{
  "n_head": 5,
  "head_dim": 64,
  "norm": "rmsnorm",
  "norm_eps": 1e-05,
  "positions": "rope",
  "init_std_down": 0.0251,
  "lr": 0.00705,
  "beta1": 0.95,
  "decay_fraction": 0.773,
  "dataset": "wikipedia_en"
}
MLP neurons of a small language model. Each row is named by its layer, matrix (gate and up: input weights) and neuron, and shows model dimensions 160-319. Each number is 128 + 24 x the weight over its row's rms, rounded and kept within 0 to 255. Numbers have three digits each. A neuron's up and down rows have the sign that makes its largest values positive.
A block is one neuron, or neurons of one layer that tend to fire together. Before each block is what it responds to, as a language model described it from the Wikipedia text at the highest values.

Name-initial word pieces. First word piece of a proper name, usually opening an article's lead sentence or a section after a heading, e.g. Ri(ccardo), G(irdlestone), Ga(oua).
L9.gate328:146139119130114133130116113115126135074128136174130118077126113150137148169136122143149121127149105123141114108161147105116091119104130082127085144132105153098144117111085135113150123135121129154155183133108077119097103164112130147124143179125149124119131130094109131151102125118160123090169085134136104145196100145148127093105134118137171129116099141146159119176153148130137156180129124103138118092114107150114115159105123131136077138154072159145143095148137141126165133130110176
L9.up328:129129146145155117200088122050125119153120114082164159134122178136142115123135119128157150138141164137089116134087148114123102116120166145119134145166121174136101103109118157112106066171099107082137100129132083146143084139114149094115131179140146160149119108109106091086120082099130140143130161109135110111148103132101123111111107125090126128124133155122148161130137101120129138137158131117121098126124157101184150121145130119144120152114094146110122070088086154107110086140133104

Proper-name opening fragments. Capitalized first word-pieces of multi-token proper names, mostly foreign or rare ones, such as G in Gondolin, Co in Cosimo, Pro in Prome; also field labels like Symptoms.
L3.gate198:163129122075124131094161119124129116156083132114136137156116111120152153058147143147113148138154097109098139123160133108150102131134140135118136125136161154158125117138128122169160112144120178095092149164140148150121080120146139110173110113130140105109124103133089127108120115131121099126133166131091108146108144131139142186136101151134089109121108110171134150135121152129136159135137116141134135140094154145128163109159143148121118091109139170132185097134122165136117093129113145
L3.up198:114120107073134107146159104134120087088140164139111166086139114132125151140162143140123158132072129131141129121131143091105148137148194086092088109155124133057134105131111113095154119134100149109105090123109133089124091107157145121127123104160130144110146123143130161111122115171150121111140151154105106101104148122123138131135094114112112157123120157119116135122134128131088135136189112085134075131162126130127107103105124142124126083154085162171142092159128154117122103097157165
L3.gate245:137120132143136141128135111116118097130143130140134127141114150169146130131132156161125105166144126168161158116112132143137133104094139110121124169151114116167139143127088138139135149107159103120149125157153113134137173122126159130099128115127139100091161128142091102149163152164138155086141137142155125148148110123123109110122170168128065147108099241160113100133141112152140131114139129171136106115213110105106128138130105111147108113107173104145164124150128126106154147085165075
L3.up245:184122126110132098148144142096102155104123107115115125120143133184133159136148120156128157131120136125130141101123105121114130139086128161085130154153112147154135175153078153149100157148130139136135124105160114097129192122111116106125157156149145122092099109149106186147108108147131149152132111147123129153141143117100122146125161123179143159148128141104101116129088149163154123080161109129134102095187133073186141120146126140142123170160124123154129182141144194105118091135113133
L3.gate543:132170129116123161119124122151089125122163127110152127080109102167114099124164150104149121154108138104175145141099165133160125135148129072122132153149148134132159133096135155097183158133166125122098133131112128097111138093110117151146117146150168145120096158116129183112155088077121091126137122147147138175182169072113121159120108168156107110140157137109123128148096109126141137115167149138138079108135073127124096138143111141172160160165118128104157115154121089108132153090165157
L3.up543:114159154103122133113117110188079094113146091133130151106122168158141067134157172178148131136103127095148173180168106140156132133139117115131078120156134122108127138098126129090141147109159123141108156083117143141152138105138088110148138155173158142151119136115123147112151161135119136102132116144135143120117129104089094151114139114070141128099146114132103084161166132153137128158117144099148119127104119150149133175128105134151120119116122141155137107133124085115103123112151150
L3.gate616:107131143155178130109124123106129137082120126091147146123141119072154109109132134114143072121139141099108106132135154137169169088132152111135119074091107133137147155180109154076142093142103135134150132140154132123142110163116190126145109137135153111085118132147105176141106156070107103131143141087132108189119147110100094110127131139157131132159133121162099101136115150082117106099143111094132121135117142059121144150128141107140100150148107188132145162159141116148127116128125150
L3.up616:117144106130149138125140129134118148092092104128149114131093158142114099116093067133102104152052129088077097120135171144146134128144139102135147117134111153130113156141106106100104102132120095120153146131100135144122159095111115111149105129146142121124173182099107123119105108139142096154098148109156100171155117113060087114099123162120130115088136125131120156116151118140147117144129105140111133122137118104122144148120180131106127124128139120108128153109158127116132130128116154

Section heading and paragraph ends. Closing == or === markers of Wikipedia section headings such as Personal life or Notable people, plus line breaks after a paragraph's final sentence.
L12.gate88:097137150151125113076137149135091133102103096139103166124127083121140123152116108147140144107189099123099123155111088104135156120095108118107135119100114105120124119128120125125118133173150132112104072131099100158093160102111114153135142140138122099183140135107123111129148145175117167097145173128150163149113165082121125156161104099155101121075140121126104129143097114130111159141130116200114148077107114141083133124153154140136160149164114153136143130133100139163158117125151067
L12.up88:139133122101141110121112127094143157149122135143141110171124160102099148073125130219128098128124175130102127115094146134134127106110192124150129147155111151141169173156134088102092135123153152158130175136118116134143129120133143132114152101097113116113134104143140126136103141139119166136104126157110088163114115130107104083152149143144154142053096162087159109126115082119157107145072106137138095150089132153134117127106145160129123163134129176101145184096132138119162097155101130
L12.gate92:091120168088170088134169169113119148130132149125099090173125161101113117100103124126129150133132107141138105151146137127130083119130137111141130190143138116158145169160138123127159141154115062119128122096097139062124157121138114111125127110116180123158130154146131129144132115166130147118174159128106162120134137101138154095125089129139129131103146117127075131109137135132138111124120101128124125142091145139113188194124131166122147163081135076149098130144102113117127146092147118
L12.up92:185105210084119145108107106155149162184098085162159137155120108125158177131114130112159115115152145131111129146126134131110128142132111108129131127075114139082125120146135125123121124085156122143117086159136131119133166100160129146106118150119104139138105128130121104119093110117108098101112138141120130113134105176154092161119080120149138171109137149137106146116120114146144150126102095131119152161121119141108125143140105156094128145161122128107126115142174136147144143158189108
L12.gate231:109142164103113122143127066138158179166124149143116177130135133121139106098176095127138100125150137150117144130147099108129144105108122111115137103103153157063147128110084093130140135178141149107138154124171148108152141123104148140145105140153116131172121120137134122151144127152131129118132166136145114149149120135106101127146102166130130165086111124113105090114083105146127123091154113114132108148117123156139104120112127152135105145168149113176168162154137120129101108164159092
L12.up231:068112127146110103127148112142158146120158132146128121158151118140141152096137109110127163104110155098116104104095108103167140155151145115131145134167149117176145172134149135116103085121212129152121097130083068135178194102159106130117131105147173163118130133143104118182144131101110153118122128091124072111120150088090138154152153129165131147118150132125102125098124113167152126174148106122131084125149121152123167136140120134163152139137125086084080155154117132161150142142151101
L12.gate398:105136156128119139137148119146155130152107108131118140139111119105178113136156130143118130120166130146086095152091140067112159113118147134125110153148107166130103131125125104118101110111125174108141100169109098106183190141130115167121147126165117130148115130159130118145115120115097145126150126140100117135139122100103158120158092159079129131137158120142059126112110095123112134117123164132115148159139156139145108123131150124143133165107165165124113173163164166134118122120164096
L12.up398:155137103097142146092125173104146146157120147117120123149125148150154122133139121155133135103147076052116137157166123145120118147105102111098152092158129117153169094125166152097125146140171116154138148124097113114125152142102105167104147112139112106118107121112114133133151149120096156097091155164134149121123135119106146132126132129103122101091123145100139107118128126126135119133094110152157094131114109146120136146095132126127160143104131062111131124083122110140129126162125159

Section heading ends. Closing == or === markup of Wikipedia section headings (Television, Personal life, Notable people), and line breaks ending paragraphs.
L9.gate306:148152113110108113138133117131138135110111135153143141163131144104124132125114168108137154144119100106147110114131149105136134135142085096142090164103189088094112150158122123132118079115139102104083134155139117154133163154140116139150165086120141149205130111127146172129090141123118124089110113098088141125089158102147104135135119117130127104126114120115098151136124117091154143118155154128183101134153141138101103122138132138161146168121160156119138126138117129167138078174158082
L9.up306:205091110115114098086158163144137152172134127129135101118126124144148131083151101148122130124130103165150182147132142191122124124112085122132128124123093077178090099085102147085130137129140150103148109134144130099136121115109149131159112121101134116125134098148156074167125088122122142160121133127144084117127136115136147174152100116126134104121125060117079156161097104170094135129148122120116103131108097109151120140124098126140112119113138123123106092147114133106132135130155139

Closing section-heading markup. Closing == or === markers that end Wikipedia section headings such as ==Personal life==, ===Reception===, ==History==, usually right before a line break.
L3.gate135:119124136087138112098113114135142164083136113082151128113125144142119125114123119145132110107067139153101134134134107145117112185131110137107114106091177171116115125097184091113097137158141101108154129137148131128155150180139162126127160164153107143122157142086135141066132197128118144063118119155106164169117155128130140108133105144107135099128125085141110093112125131118110125135147070149143153121120098140120110137094117130122146147094158157162126125106123153131167170143112136
L3.up135:139118129128134188102167115144143182120091184134146105148194101112128157119148123137123113106115113136145138130132160113059145144116140134084094129082148167101131121079180182133113176155130112129148087107144148133146131142112128141109157135156110099144117140081153106074108157115119123125105115170102122138144134135148106116137088135147114115111116101124136100143100111162133122178134099092143151127137167126140114139098104101109157168165136128100113109133143188142106145142156137
L3.gate202:091128133149119144139170123146120176125100137135148126168162166135166133133143076147108128157162129140101137148144139143102137173118121100160151097104133143118130105128133141124093069136097109126131100147148119117122118147118142086155102131177092110177109145169133129164072135154092090125105129140141126137142181136155130146104127141125136133138171147138101083138141096129111098172133090099178112140121121131145126109160123120138108159080183126126123122133112119115149114099145157
L3.up202:105114111170150117119128107115140158096126128169157104138159118113137146068122109175122141198151113134103139137127137119140145139156086118146164140193147155108100114101140140131102114159139120155158129135145115143152134147088116127130090144167082116142088170153117173156113160116085112131142111129172121140158112117100107129097139124151134140119149146139118130120158136135114116149117072097159108138128098093137122158150148132096123125119136127133112158105121117120119104119105117
L3.gate336:110167124143115133130136108139125165108180120105147081132091154109158133149149129116139091103133128132115146083110148135135141105128136150121141137135119132142136187127136125112159144093116127165145165132131100073108097141132146100117097098112104118149170116147159133095097132132102122147176098120131134166169122140138111100160119102106112139131095120143104137108160146123102139121079125138128111110118147129114146139168110094102088131104139107136121147074105116135144087083116136
L3.up336:097134112117171095097117130171124146087140109139167077107088134101138130130149152125149076120086131173132172087118125112133123122133148131126132167137139139172137168127145129173078138138127132091117179110095086157136121140116139102144108151109145103138137105136130161093078125131124140150155159104156154129135114180161087088157118108111136099102111146134115107150131146166110165130097124145114135096106130114159136167174129085083098138108123114112098148078121177136128122081147164
L3.gate580:100164102140150145139144123136114129093134113130099108123131107149120149111118085130121130069115160129118118080144086133131140088150173114073139117115181149129109125119082112112158120069118122148132118183107111116151127153107135135166111122166160089132188136140140059162144124155129122147104120069133141089148156160114146177141112135148116126127132100112100125107147124159131099157155080153145113122145120138132118128151131151132110154123073147104139137115115103093103128093134117
L3.up580:116121145108128111064139117119111150114119153152120115140155130100162162124121165129146129141109109144132135153114170098131135116165101161125162122123167146127158149133155139145169138128120117091114157133125106127102103136133127153149097103147097102119117148140137146112165134135122166148154150139136099094146117157131111143144122112121131135101121128098102137127150148058115167117124114129130138141120086122155112114124114091117122143123112129149111093104128165144140145134156150